From a checkpoint of a small transformer trained on Wikipedia: 9 layers.
MLP neurons of a small language model. Each row is named by its layer, matrix (up: input weights; down: output weights) and neuron, and shows model dimensions 64-319. Each number is 128 + 32 x the weight over its row's rms, rounded and kept within 0 to 255. Numbers have three digits each.
Before each neuron's rows, "fires on" lists the tokens most often at its 100 highest values on Wikipedia text that the model never trained on; "fires before" lists the tokens most often just after its 100 highest values on Wikipedia text that the model never trained on.

fires on: "\n", " |", ".", " All", "=="
fires before: "\n", "-", "|"
L6.up1115:180108160171098134082121070098138180120150123047138117142105160121141125110098124132150173130102168151117066104157112117178169114140105158166180188115143153118075095103175090115144104106150146135167068164121106152132168131129136129152167149143066078170107126142189163124126080129174105122240115084102129106129196129101119147103144095105112127132100101109080160130131128182110070076097118189130155090150113100099121158174092148145116109149142103094132113181156113104116114091104102169163096144177164162127130120099202142139085097098101110101172173193131090136144102159115096135178141102126068206077110128177110102124119123171133157121136090051173144102100100097098095097150134120089201056152079161138167088158101113132127135085120127113111138173087104173171211176109139
L6.down1115:124172104095128133156114128118158172126115061117186161168179110088106050110150157160126127159150103069072119135122128116149114092099175134114135180163144139132127166155169147092130190106140164117149074126111130155080089118143105068173108137183197138128079137069206123204152120151162101097081116097125123081131080177113132103158148090136105148105122199135198107172144149150165068137120125112165128138124066062159208156083094134157125150164094150106132155119153149086182115195141226131144109171157097124093101119126095135120101123144131132111142111131116126101166118125130103120151120115105081123134128151110100113151087093163111100098087135138143115141165164121118121124127135110142105117109139122102135181163090176134117144159108074177101152166121150072093169110115098

fires on: ".", "\")."
fires before: "\n", " The", " It", " In"
L6.up498:063126179113155114054099145136125173127109151184191087160088113111115069146154094169132165135122125094133210099128141135142124149168146134130175121164165111131071112105135144159121107107123180131133107151139141191158113078147128088115086122147103145117148150094128194112129123082132157149145143169130133166083165150085099197099107141068145113185127088143071100124189131154106100102146163122145183118077141139070162190190080176123126110189138116113129088124120112136120140156081084078082071192164136161171170150126159147175143092139132063078166197102089088116109159174110092129132104109087147107149105169091130157098099126151106112119114124152113100110113156137149089127168134074107138141137108085057196128148187098091142101100134167061187103143128136124167169104118207
L6.down498:138089135103098156129120073201183119161107075166139117168127173124168086151141109104109151142107134146119181111158145252161120142108169122122112125100085133132094163104147130089169186041148166157099087147125102160155144118159139128147112168166103160149082165155162148131098127122141139125143116147094110123134099135075162095148087094066155125128157116164116122150132101112091145132159138135214164110126176131120115093077179119141139130202114103175143124123132136137120094085131085114089145133107113081152123146136168082142185165152103129163135096134169176112089128086106167122086141150000112117100162107118121116106101114147133131154120135102103164149166135195125130118150129163095139095113060139035115153129143122121116111139149151210106168166118138160146104098175126

fires on: "\n", " decides"
fires before: "-", " to", "\n"
L6.up97:114170146172087153122147049140161082132120065116093164123160118120086172071095159140144146125125107165104154125132137136110152159125106130145102179156106104135107168149191102108117128131120070157151135143102144154198086164153107159095146133193130170118133128109162088113098086095127139116134148167101174084142197126148189163170094197108161091112146136100137135113118169157106105137122127126081115164098132109149080086158133122151132126113116103061071073150174121165097115159164133196130119159092071101144100141119158145162131100161165090128141092158144137135088188125126147123146114090140126167099168133186184049117074134103130122140178121115156128139171159152139115126146075100084153094125078109123136142088053167111155194168162171142064107111124132157115158155075086
L6.down97:161167081112153104138048129089122079121184118120109082165154156126105129146164146144123129120154092137146075172170161126161149168125135198127120107125143098110124131145081116149097186123032113095111087107142145137075120117071140127162119225127116145158090095128113199111151146098120042060088113155174112179110142174113160149131073113193135101101095100148101107098133164148057086161117119118138108120130132141136235083146056097080192074123137132155057088137078080101141089140126107109129116065077138188182092123161168180068188126176122187142128147112173149057116118156130162121133134100134171127109120176120109137089101195130128152128095179130149132149154187134171153121093117090200088113092153140106070098138148158085127116144122112130110111091120121140137155150117122

fires on: "===", " |", "---|---|---|---|", "==", ","
fires before: "\n"
L5.up15:138155126147180054083109090123081087103103075180107094126076149129088137143151119121206104093132136124129123058134119148122129149140151151107111125083156104191130146109126120184143126111178133107136175178073168145116144100136131116105117080155117138113107100200149120128121118089156077108139027082122141131168172118164148170158164095141132122117122046153091161081131187135168117144089156114107119138169050107118151105107174162153141150134088108088135101136136190111163078144115103125141172136215179126106139103118155148088165080154147104121127117176099134087118117158130149072126120080123130079219139146176137108133112126102095102135134156179137133118112104204139083131087202132088067150123124118078158112064146149101152139086138158154178095144144175134195142134162051
L5.down15:112136094138069065113176118174164165126092101103133115143102113107077125150180161126174136113062142171138131049104120189116146129158127101105174123074141109129169096101153152116141136055103165117153138112103140128176085165151075159156133151139143159100126205112163144077083165146116145145119089129147183075140162090085098135171183064105133125165131117149153131159191090152064144117088157107100120097120099142138097126154068142159127125110127130145128117143166137089114098080140125139137143118124134082213100117117155086135149156089133100112106136045143137087134105144102119139186133147105099131116161136091156175048094096121165152137115170107198099173155152124096156124119137043075198046128017175177061126112152067093122169119148164148155142140137115124131121163096088

fires on: "\n", " (", ","
fires before: "\n", "-"
L6.up1606:141118088175157119139104104170161130139167188128123139135168223084093108160121140085154155161155132105127136136165138184138176193091141175135110156097117083147127112086104105076078143092162138129147164112119131142101107175153145071163112110118114082120140117151093164161087052163115114137116082159118107132131192146107109144146100063078123074106063098153151109175093118160150127100188141162125133138085170105144083187130078124136176091127119137118052101122187137162097136120079190136073111106072107085096152100108135108128108116127118050146094085117129144053169179122092120159185074150093132192128168111122128110136113133150159098131110120108186083150096081115133116154160088157087164100090096094120154135133110120113199138137180152151104131149146158124177197104109143
L6.down1606:133101125129135120155196145144101130110131133114150055161096155119111123066127097130099164146097077129147165177112074157107137107112155140174122136125112166139098094151192161138175143153115086105157133135157142141134105130121116125125124114094111180089136172154207120135148129135145093130141123109117146074100096072112153011094116067124147097184105155128118104110150184137108120090137126125050094142114163165102186157107128132085066114151101150196115126134120130092106136077148112160167161110140219147128130165115131152148144095157172116129121159107103140149096091153176079103095125181122143105206121123122205107098102107060111093127104151137088106135144157121151116119128134074128123062088104124134129084154147151092092097175115121102084133076088156109123104163216095

fires on: " |", ")", "\""
fires before: "\n"
L6.up712:078134090064168082042113118158060117118108107141170138153082131078132100139158162125126140162186187091124142097079126177134145169168138143123145135120142135160091163110117117169156130128118105168118152158114118166154125126145086136144057128118146097154102098144152203166081129128114085104183099167120165120120141160120165148133130145080068122178096149075154132074191168184139114116181213153155135139088133122148118127150101172158161167116138096121137128163111181109125161126147109053165119184100179068213078123089147138123121118087135169090094137141097151138101140135134122090096105065110216092177114124128082125127083112077112123103133090175175168101106095190181124114164145128098180166123164150132101124115103098124152157097134123099167100133124141128157131102093167
L6.down712:141122111132099120042150127151146175062131115128223159177106114127066146090162156167158075127112159097142104123139122217130184110152143154115106116126077100175140154078126158166171106074111214164144146182081101148163128138109093102093117108146110121157148116188103220147127150143159102069156103214119166119183176064109124152165118077123144118092078095196149103112149097155097103096099122140163192108141130148064084126106153130198147119143081133171166132133116075114148186119088068092166179191128140109140141091125142157088093129150144097098088107129154153099146130137135083118102122128038130170116190116094055057102105134133092156164100151154129121151184195121145138158196085099069083114147131068138154114092094114110138083092146154148143151145123129111076121134138132

fires on: " |", ":", "Keep"
fires before: "\n", " of", " \"", "s", " as"
L5.up903:135128141136092105132185104117168137185110154111103167153090093098175108125153053172061095143110050095127076113128115118119142105161123111057078097106087152103098123140111163146111150133146173138130162122116135125122154174069121146104126169070169132120171125153171100150113167183132158118121083200174125143065135143099108136196163196051137123102176079083105105094144096159180134079140094126144216180078154129157148117124119103103140085142159119145095087087161125146124086147160167092143122119124127062181101112127155133114110122115150184121092112157114138113176126136066116123089140135146140136121082082110060108107125166143138107194134069162184126172187095194181168111144160130067123167110120157087147183186132147087133149150059115156178156171094090121148161182136105
L5.down903:111128100144196103127119104116149144085133171122160121164121118088092147112161111108200174109100150108176133129088137140121088147097155170163089103113124155112128129070121123171156135168095177153103144104088093113168139115138140125177150116071117179211162147088142096111024112192138166098114105142099095092138146073102102124150118045097155101174069103217156158112152150065099124100175115108103116203113149125122136103114115101183095135117091149138135133101178165123186133067138136120091149142130163086184112114132159133105145148138061096107113118163055122175133170122143115171105155088157153140093153112125088120112110079109083099105199184159152104083145103134055087099168124098132097145094178107059069100107133145125099125146157157088107167084120136139146158187134164

fires on: "\n", " |"
fires before: "-", " ", "\n"
L6.up464:045186118127134101083119148092096165134144171107066109114149107157110036135124153151213137113164144132165159105116150197173099137148148133127117184149133136111159100067175104107149057155106117111117152184113108169138132151141122131111111139127101084127186082141117105183163124204098142081144124100057124160078184149173125107132141118166145109146116111126078125125167173138138111069144141114110137104103135087108089194166135092119133092124158127127132093130171150102097122149150159152206171137202131113168135131093144102099089123133210091131132104102139102146106150099128086107112145145119110116083112080149119137136194145188136175182139110154129158064084121116168162082120157103102077081173127127092113113140089145139157194056171064155088123129206168104115116061109120
L6.down464:128176145148137183163142126169159127158218155196088122090148165111160149147088163127155188127173088154182077143058115243163077134134118161149112114208146134153136122089142089195132140145108103117140153169140144134114167091140072120199129157099089160181111175124090159113126111124072071088110092145102120109122121126147163080110124161108154139046134149134115109128123131115145127123131195147081135108111148163134153091137094114134142120161129081159115158093090095096112142155094061166131175172145134090160132145139108112091104175137173098131086095111131091121087148133114089175155091143048105186121163090136099120104172156103112134117127096123133119159119132097184139129090102100160074109130163096103113135166089083130131170127138074158065172162175127144120082123159105

fires on: " |", "---|---|---|---|", " ===", "==="
fires before: "\n"
L6.up867:159084119077134116079131141129116134170102188116132111162118117107204137117103113129187116125082137119136137150154076152146100118156133132160165076162110131161151057115123157139099109103078128135050146133146171134155079106108076101122117097082146187165089054104164137105123122174195158119089156115109152149075140110148165174141126151101103105057179153173121176105082155123140130107076128127111117152121069089127180178135085157147153133122162122117125111160184104156101143114120133217168120096131073101134103098130116152146087121124126093139153175123071148095106129175123148184118161128104147154111187171170110182085126135077161160101124122143135134139137072171100164160136149095089136136075156058126118133097083112152090150205085164089135159202173103152141131140136103
L6.down867:084140115214119152134121153098144049129150025116152126115138154114122075153129136070130135117091101115168163129111095068150108173100181146114099097070136097176140253121125125110150115137089172101179114138105130145134135108140134147155206149143160084120094209155140146149115101148125093145125139150189089098196159106109054064158130084131112107148067161127076097159174104134098130153146130100124143134189158100089081103139118111105154137125137102155129118180140177131138130130100126154108092118170186123121170131077130118134163169088121156161209131110125100188146120171082169117065124099103150077121104165101114127100119106188164169115159144119117135140113154141108103086142101114099153135134115171056092137180110147069095097123155144125100085122123128065165125148122108

fires on: "\n", ",", " |", " cultural"
fires before: "|", "\n", "ly", "-", " to", " United"
L6.up1222:124157105159117117121149113124108173154124119110118105147156107146151156142151117124121158200175129132173136175103152080101101110121084141096193194139087163130102127094146132132149096130175116085096157185135179113126134156168105170102156122178109096074088079113140179156146119177040088118102133162104140134124172086100084125092148071186128107088098177161119107162168063151117130114124067139096119163137126186118069181181096141203130073134099141058156101106146101140160092143101189135080147093164173168164112043164093096120093124143144134110144109155111136144149089150141145117159152121072168169126147081151188138161157150089093103154178095162150100121152111134075169136092148158107077129136117087087116173161107144105131235104123134168145120171200103103126157093116114
L6.down1222:094157119137118144139137097149115147150166089161153130099146108140191107111155157148159144168143109150121186139040177131140105096050107119184094173145132115082099133207142111181171104159119131160090186180110094113059175179052113089129130162136093136132143142079115141184123132094099118102085107117142180114086136144140152101127185144113129121117084135128155116094117116095125121189097109142132098147174163163142103177096141119142097107093118184091103192109108138144176152102130148073092108187133104158122063096170139126190139070165149111158074143136115117140179149159163133133156106138104122117141136120137135103103159098154093171143098085178141085119134151117132214121098161108105059075091120155127089097113102169098102139167175073173090151130212173088115074140184063

fires on: " ===", "===", " ==", "==", "-"
fires before: "\n"
L5.up1074:055160186124094111168086197071098075096156136117116093149154053149116146165195141112103174062141089112143100096127173186129177093158093140163163207141174106140147087108122123118180100109146123117099111101132123107133141169067135109111144166141140150137110113156087119163144147135114121166082180103143081156099168151110144149142069122135080154071144127141152193131121097167174141142143155110148142105141121142146174116159118114184129159085153122127132108129080109132155100103076138115107138092099179121167126127142066127111111099110058127099170134109115156113114189145124147194129164048182173142093102147133155162108023138167151153124161150165164165126140119164127115093094127078115074109132134124139107176143131136128122145075164110192165110116149175152124158074113134
L5.down1074:152207072139143147115067119106109103152095102222136074114187140107093088151158143120129159139118124087162106099132137092192162125094102164136196154159142046162108178133145118184141107110109172159140142196140122136159141181151139135170113133131098162161110204122176135109127115113147091132133114133150168106106145190041168108137138160166078097119117164132074148108105134098117156079185105113169163166092122166143105121093066105150073095116124155157155089112124121096146134140199139156097058177137150114120127147093088108140102147093113102180130115077108108133139091134108099156175139111208058088097113089095149090117123144152169158118114101098117094184137126067098119170184106152102176096174154165133024202103164149106098146128070110147120101105158152118146136117145125

fires on: "===", "\n", "==", "====", " ===", " his"
fires before: "\n", "|"
L5.up1128:108174147084096123122100150145134143142122074153130093143123109088121090157197147067106168183093129113139101127096167220165174154186125132121141168098129118148123102122094055100162125080174136150178146138104107146110140094138135152144148195151163103137065144146113060193142154147105076152165074124106159157164176142144169113137147133119092148128074116133130154139107062107166095126124111137157125184100060141033180143168114116149079085103120158110099166166102113096185178167146117133074144122139162093102119120117118082146067124136128190100133151120097128142099187115108116193081157131140134120134137102109144115156087130070072101090153074136165175097137122132126147218141163103106144076104111110160155210099155113125083149117119084102144134155126151100203129106087126
L5.down1128:163211164135164117128104157173155142087130095088095127100160117113140062091114133113188155102154116128126120103195158179087123104127125099184147092181082063130101086197156173107106134102162152125098148178105127074190066092120101122146190075094141124102110172073130168082136095132121058104110095098115093147138176083112135166157128109135138112136131137112100111078125142158063053080117136101152077222147133113127154218144141162160105111150087141048102135132083141176155085142124069110097141128148071141084142118115118118170129101173150145112157105160129153140137110146143131172144117181181123122134151161145146144211100147106082164169164096162107112132097090137087117162100179114085136117075176098135142128143158136156142119185108111108144090182145157100152160147110095

fires on: " |", "\n", "|", " households"
fires before: " ", "-"
L5.up1007:101179125161124124066130111183142107112135165110139133105139080113137095116188164076107091115133128147149145109116168146133188107163141169185088142168148138066135105079098171159049106127123094078150109140099145151145142112119162145143156101114155057178158148093183136107166167090125135074160150091110180139154131156146117078116174135180136106108134137166072108049140192141137098070125147126106146174122127192120137171111181100133108061158090160158162048118123124192104112164092111091176134141079140193164128118113083077089104192071185084157156054106135113103123141154170118126154114140134089172131122099111112097141136118133092115175147068163086153179067104162172159110138105139097138062183145132108110111114086129104124176161150074154063143133155187111095125168123098
L5.down1007:131175099130126128078100155140121120116178159068132096128106089135159164180123102153160193117194149139125106112136133176065101117152157181126079177164157109112106102118126124142099102178157169107089111145119116136129144102157164184134111119122175127183078140140138143162114134105132067087142129132122122117145090099139179116084164174084129126116112112146142153091159088050146146077128164078113146141149175131162183116129074128112110093118073091203106092106152172168078125169072105114123157120184084132110133132156130117161084082111129122107107132125166152147127166122112083172167054141136082150109128136110093075100089165162134124124116155064151177062102194171095133159083054109112147107129167077132121116148143097144098116080111061117089167078178153126145125124163109

fires on: " ==", ";", " =", "==", ")"
fires before: "\n", ",", ".", " |"
L6.up1709:077134171153139129090153109115121137101140139159185170153132052084187108123105089140201124117178146063155100104068085133172133119128148157143121129117135172112141141164179075126165139075121129163142108101132091127151068092156133143149100183178114159132110179149130156154155127140127122123141082068094093148171190146140145130161161107160127176086100162140167158149145160163102100149174080112167112125162143138121148117097161075126172179127146088087141163175132113095090101108084146150166118116127142063112097120102151116105118147098122045185111116139120113122152088129056143176080141082148115115154081140161097229126120122112146087166140113145131136107149098102127115071117133143105152152137135085163093180220156121115128095168154137143118070177146095162153086142113141
L6.down1709:120163149123124159128140122106165072124104100184142146107122142135108125044166163152172106042100136161090107151118134189078129120094069113103165075099148142168093099138100125118110154124075076146171133176116139129148145110126100116114198117127072084155085153103063187112063116142153141107156147125123173143091074142127057125155136187134145141152140146103111150130128113136121117179098110132146131138107121086127147151168120179115064153089125069170086159105105075134077165138089089094106115165073169181191132165110124135103171134134123100132188119107184082141119110102090114130096169157113150150141098146116135076097080127089109173082117119164128119138109145107103096161125105134148174150156129129170095120137125139154118155068144199092106187113036138072100161148130154

fires on: "\n", ".", " al", " Al", " |"
fires before: "-", "\n", " "
L6.up66:072111111130061124128145127190122123137112114114162124065115085124116103143140157152157130170142074116174112169143079086134193101054128138187179133133149158139163131110154070182149176097102125112076101109159099168091124070156107190156151090132095124092126132060156152120136186149222038169069084130093119139166160137136088120134133102132139161049067097170195137085156169125098130118109084086109150133123101151124130111125089139135178148127141155062099135163173128106159154147119117117189107162166128157134165084159135141051143112084114144127105107192134181041142118158161122161117128149085118141116143111140134129164101111130104077145104109128110091099157202127161096125093071127125120128192153108132113118158177072129121131157225183140148140124154179121084129083136140
L6.down66:108148112125145102107106145113140139097098125106114107118142111122165092116131125141088185081170153085147063092091118234165116180151188101095135156136109123137141162156164144074107137214150183097187133122090091127133155136114089113188122156111119089108107133161193128139095128120140057091153086128128195097146091122176127150078121222131100097147132146107104113171133136100131094081095139097174106172178147059134188147118181149143120099190162092168109103089065138159081096162151081109096113149140116093076151150110121130104089139159124131105182138134156060081143155110113079120153180133099121108123094174170091143143184138156084205106150117104187110125123123123071166102067188121106094115075123103095154129142157168098117130154079089122102129139134213138131122090119149

fires on: " |", " ==", "\n", "---|---|---|---|", " ===", "m"
fires before: "\n", "-"
L5.up63:051130114167091115111141147196158144108094081184126089177115134105039110101138112122151132144145120074155103082103159158123135110134137106139084052124125169162147137113073137153113128129098181150112099156087081153172096106132131147124115140154138091136149125132150096100159059176185112132127103131170159130115106137175089148181186059183085166099114126180115206127139166154067126125121185108129091109131126084133130108144149125079160131182121161120152092151166150097154149123133150129091205146110148048173134117131133161133153132115141117157114109139108059177142057122031155118181208066122161164053154113098153122127117135080156119125124111118144177122132137103112077147149088160085136125138181077056105104175108115126126099106165162180099150129155135090129106131169118
L5.down63:115111105107124112153160073142156184104123122090084069074161173138114141130117151153166169107105085141102115102079170196114076159185139157147151144147136172122145128122170105088112160116125166182103183123167132070155093193079140100123069139192108096167048125142147155099128075135082098106122095138092137103150113124149094068122128155091155167199182149154183105120178172158099117101122133049168179144137123091113134118110122120186118122161161091066127121105117159134139169150114063111123163204104090070136078156126155121142113132070141141142163172097193159121131128103166095145131119143104121120186125133068142140138068054137157092132182133074109091111165173118096146126122151110069125095093153126156095152101113079121166048056161149168088125119144172081164109118160117

fires on: "\n", " first", " third", " second"
fires before: "-", " place", " in", "\n"
L5.up1162:109131197127139141081155131095097102118153138154099129155123082184101112118100094145068165129137099072183108097114116148137153102164139119187125125117164185082098104122141085165227096094185174099136119146084111126173135187149065120124215117152158130131177088116128151135095101145197174074083106125108196115172133145115124127112169115121149081147132189183081190089078099145098125094105115092155166117115102133086120166181136179188129129141155115097139150115196118083114148110116101182140127153143194163117093161144087150140148149152138112083140102121081183120126101170114096122163094094152119143068082142104137085116165105153128160081144123121120176104131104127099115130086140157199155105174166105106064141147030162153125135146122116144124089123154101095100107142102102
L5.down1162:115071084102149157113117162139198119077091150199157104129149136126141146090097145128185150144101099135110155146149163154148099075050148116107112139105189215108145149112134107164116130121121134110155138123077100137121066103205142081177140148181172150146104100143126152147093086089080112140130139113138131150170105150163121154173108111165155174096130175146133115155093141112139055104136137119141099167077131133097087182091085097108048131148172118085068171150172132089168095138127115070101095196176060084145100185135152128112159188103164085134118123119139093109127112121086078153147122138168123171115175135172109072155128147098153105114114140121167123087156134151104145104082117135098128133116109174154138109200130149119133140125101190151068153089204114126122085135135109

fires on: " |"
fires before: "\n", " 0", " 2", " 3", "-", " 5"
L6.up346:147181124142165103149111088138130144167140110169133089129105176173138126107160078131120144146169091139135119065176144082165152066103128112090158203156144183131114159064093091114162107121144138112095151155120110137104109109164185177091120204104152137141114117101085135148110161127109097079166146105161185108092161124117150153127193123134180115078173165128146171082113127180160154108146109116169135096134104087133131147151160117119106152099108138135151114152138122116134135167119130186081186155154171089102055151114143118078131143140099096131110096147084094107111132135058095099146124152080113148147215137108074085138174122130113058132109152115152107107162143116093161136095124091128114145195139056148114182188099046161075164113113137082175117131123179168138142159165100
L6.down346:078135140091070107105180137171179136146147135124110096141131083167102106103131143105152138128122083215105110126178161128151136125144118208147147121138135149148144100134151098131149100203130159145093133112121151093154137108143132120127119114126170141202115154129138182139110093134110142124143093093086127163133087133195081126129168065195149132111170156149109053175133150121076125198115104100111188157198141068098186182145119165184104143154148190123148139089143171158141080103058172075152077167132079148149161139151149211164128123086106137111097127143124079115066150135075074164115110077083125124081100077113157151142130061152100136119157139136099096172100097157056082101117138173102152098135139119108181135032118146126111097132107138144128068140128173094094164126118142

fires on: "\n"
fires before: "-", "\n"
L6.up836:125183136145134118098115104158197055143177121091114131069117130145133100069128127084115137120148061109102143131127135118144112097166133156161073089176085107172181111072168087138083158130120151109136140096064115104112142169144123152113122123138142195140085168132136113118158119097138149162078133126134135107126160166155141113070129143154102149068151117129077170155075169156100081128143153105102158163168117097151106128145115072164099069117107197089108154158127163124077085158125128146080152146151160053177095189134074163078130127083139067165137160094082151118090094124140140150180161151130156107111128143136155141142093165169073112229125101105127144137167129065158106160123113127116086124134112080126161092185058165157151119098138195166107103120165190121136104053157135
L6.down836:126099102122059177168077101138145170175153129094112108138145126121146098123046083134126160168134083119129094102129114108159099152090089170122127086151128111104160154130136084152131145139143183136103132112187102128110139140128117127114142099130122142116110125128167078115107060155050117067171131138065159124145155179103112144140117088173110136105112137184115133071139137115116156141117160088170200127118160033158110108126107101160113141149189117136186129059129112123156128193139070149153175168098163183167128102126145134097200134127117138121155183117205133167185111120115149169110111083135133181065145080179094139151081117133163170111150110103125102151116124075097088100093140119147144075141108147147111114139177142153188109114163155129117105154107148099113167146128104

fires on: "."
fires before: "\n", " The", " In", " It"
L6.up1809:091130176139189162152131149112115095170078148136120145106125086142149107107145170171118138160100095086133153067113125181176140113117149094110142130102152148127101133122124139113154150138155181132154145093126170161153168159164160093085123113204115116128110136155091188120081168133130044161181144142158130095111144115166094148138137147123134101069144123139137103144192162097090119140086127105105154124131136162135095147112109125130118151088149077109149137085165183141096131039104123164091146087112120123110176146119129106051121143143093138176107144139131148091151104052069122112172145141101181090077086125134072150125108109123178084150143154153139111143122202159085066147061154120179157128105104139140089234178135069124109111059120112145099157124129090118112139060177152
L6.down1809:126081135125130142122153110081132160069102153120139111171136177153117115112099098133136138144123162150119116169140129232118140093073124209096074122162117182106131106080152101189152139108153168145154110132122080121123140093109041123139101135124100149148083167097177114123129068157147141117131111035138156119183119113152164201125178141111138169140157150093093096050109121129131116188153097129194024176165131117120105158136134120112122108155128095121116131153077157036123137123118087074080122147189087114104109172148122133138146130117146103084066142128117146091167125126101126151083123146060124138168094136103112111174112124100116169102163174145145132071169100180153120107138071125098155151089154150121162133087170152133148158147176148087136097156162145108164146156137158

fires on: "'", "==", "===", "\n", "’"
fires before: "\n", "s", "."
L5.up20:178139159111127054149111104133167083160137124110125098113092154118162128094159123097113151129168085042181164109140154133105202054112063170122156175144107141119129130124091154129139121110149200158154112135113116127140185134123074097095150124078107208114180127125127129179098119126142101166155123053115151150113151082144179184145150134119121119109141053071096110191119125084131099128121081105148127091092207194069163186127133107115113064165083118098130160195138114100204107090174147129094153091155078080140158132072115130111137132121111126189108113127107113151171156134117123069132148109173123107131063152137131109063081133098120142141076124147128207126142103138097150091125164134086152087109152153067175113127168132112113125157107084120111117139165135164180158108117167
L5.down20:147125134098071059070117184131149184139092131119140086073179115092120150151110121143099143120069155176142108127166182159143116073138195169208132176217130100156168106126121120110131116168154165138126118161172182110083117165105154140108136143151118134116096136110127053104090124139170183142152095184104057132161090080122101108105140175084135145113144149177117140160190139170163147139149123110136162103112163095125141005148123024095129119074183172175137167094174145166166102174157132149132150131149116105095119132146127093085113162096131096098133112132119123072124142099169131148150141125101140134092167115119122123096105117085135113121095150126180142121121086099105183138169080126097144061140142127111134151084174084145078171154090175106127102148163105111139151105053089

fires on: ".", ")", " "
fires before: " |", " =", "\n"
L5.up936:120122163062150181149098123177132088126124076068125172141133168233152128090139156153109131184101111107172048058101126158163122128164164110143186122081152121080121120155137120113127146144125138124095110147123147118111127142171116132111125172105095115145127058120095137190165147117108145092167118186142173139155164125140177186215112077158080179105105102138103168102161116159153097077164129156140189092105161147099114100146117109070140091154116082218197144036147105136180218150174109129132145105172122090198136149084105127156148077143111198130135125147123145161160051158126110074152119153138122106116115147124069120134114149141165146073159168119130124136165110107143132129118101134133199161130124135142145132114109101137137133119152069134108101134090157114141175125112087
L5.down936:090134120174093101143119121100113153100114109163099128156164070060160153136093111099121097061220130102199228136169145183103182095087170147097094170153090141121155100144152099140137073102129115107120153096130179105088169149099083149137146138161121081068104206087151085141121126158125129140107191084076132095146117118175101109091123164081109136163150171146137137101122168123132123122126113127131097152114151085134169107115161182168102141126162131123048088127116145116139052095121162141070079176104187159131167132127133105078145145128147116149084140126130161098059200095124111195079130099099099140104133073117135106104141102154121122197105114134116112104082109210124128134111186126147123113126149098119118138182160132141119168096130137140145119117160138133164196186106158

fires on: ".", "W"
fires before: "\n", " He", " |", " In"
L6.up156:095096125148156104168150106092158116130150118110112103144149136086119087172125167108123105116088065137094116088113112172139191109161094096208178165091121155194077188135097094166124125113185081120058172161145053150136141192147109137163094104180140107133121154170123102178109120115142158121110142129168180131178120082113129151104064125139122104129155167107119115105135097120107111094171124130137139133192155124106110084157157138127137158158084114117055058129124127171095179070143139095183121195143127147135191122077099075125128153124178188110104118184102115119135167088134136120058095102077117159138110119106060134174103096107180190095064103087130171157059074106192111155110169114110148103140096082108126178158165150128102135139194172134166195118100145144142112122117186
L6.down156:138098140053121141105110120175138092119124098147169159190113155136125120183124118113090160157132146162116153164123176179183094144148090163159104149149137112138157118081142136145151121123112169124178102129094179147159138064155143127116086124135097130150136079127116173037121147175120115152185132145168085182158106117104154115128110139127100153177109105082043108148104133070088172133104137138171140170110139115126108149111069073107138121150158055131180144119124114151137154074082095177177125123136123080016110101159106180137136063120125123114162152202161162108109162143125100103139140103105144149109120087121139221125144102147116086132110137147094052098187145184043133105143100113217127098126140157181138110148113076164134123138118081125129083122138111122104106139153179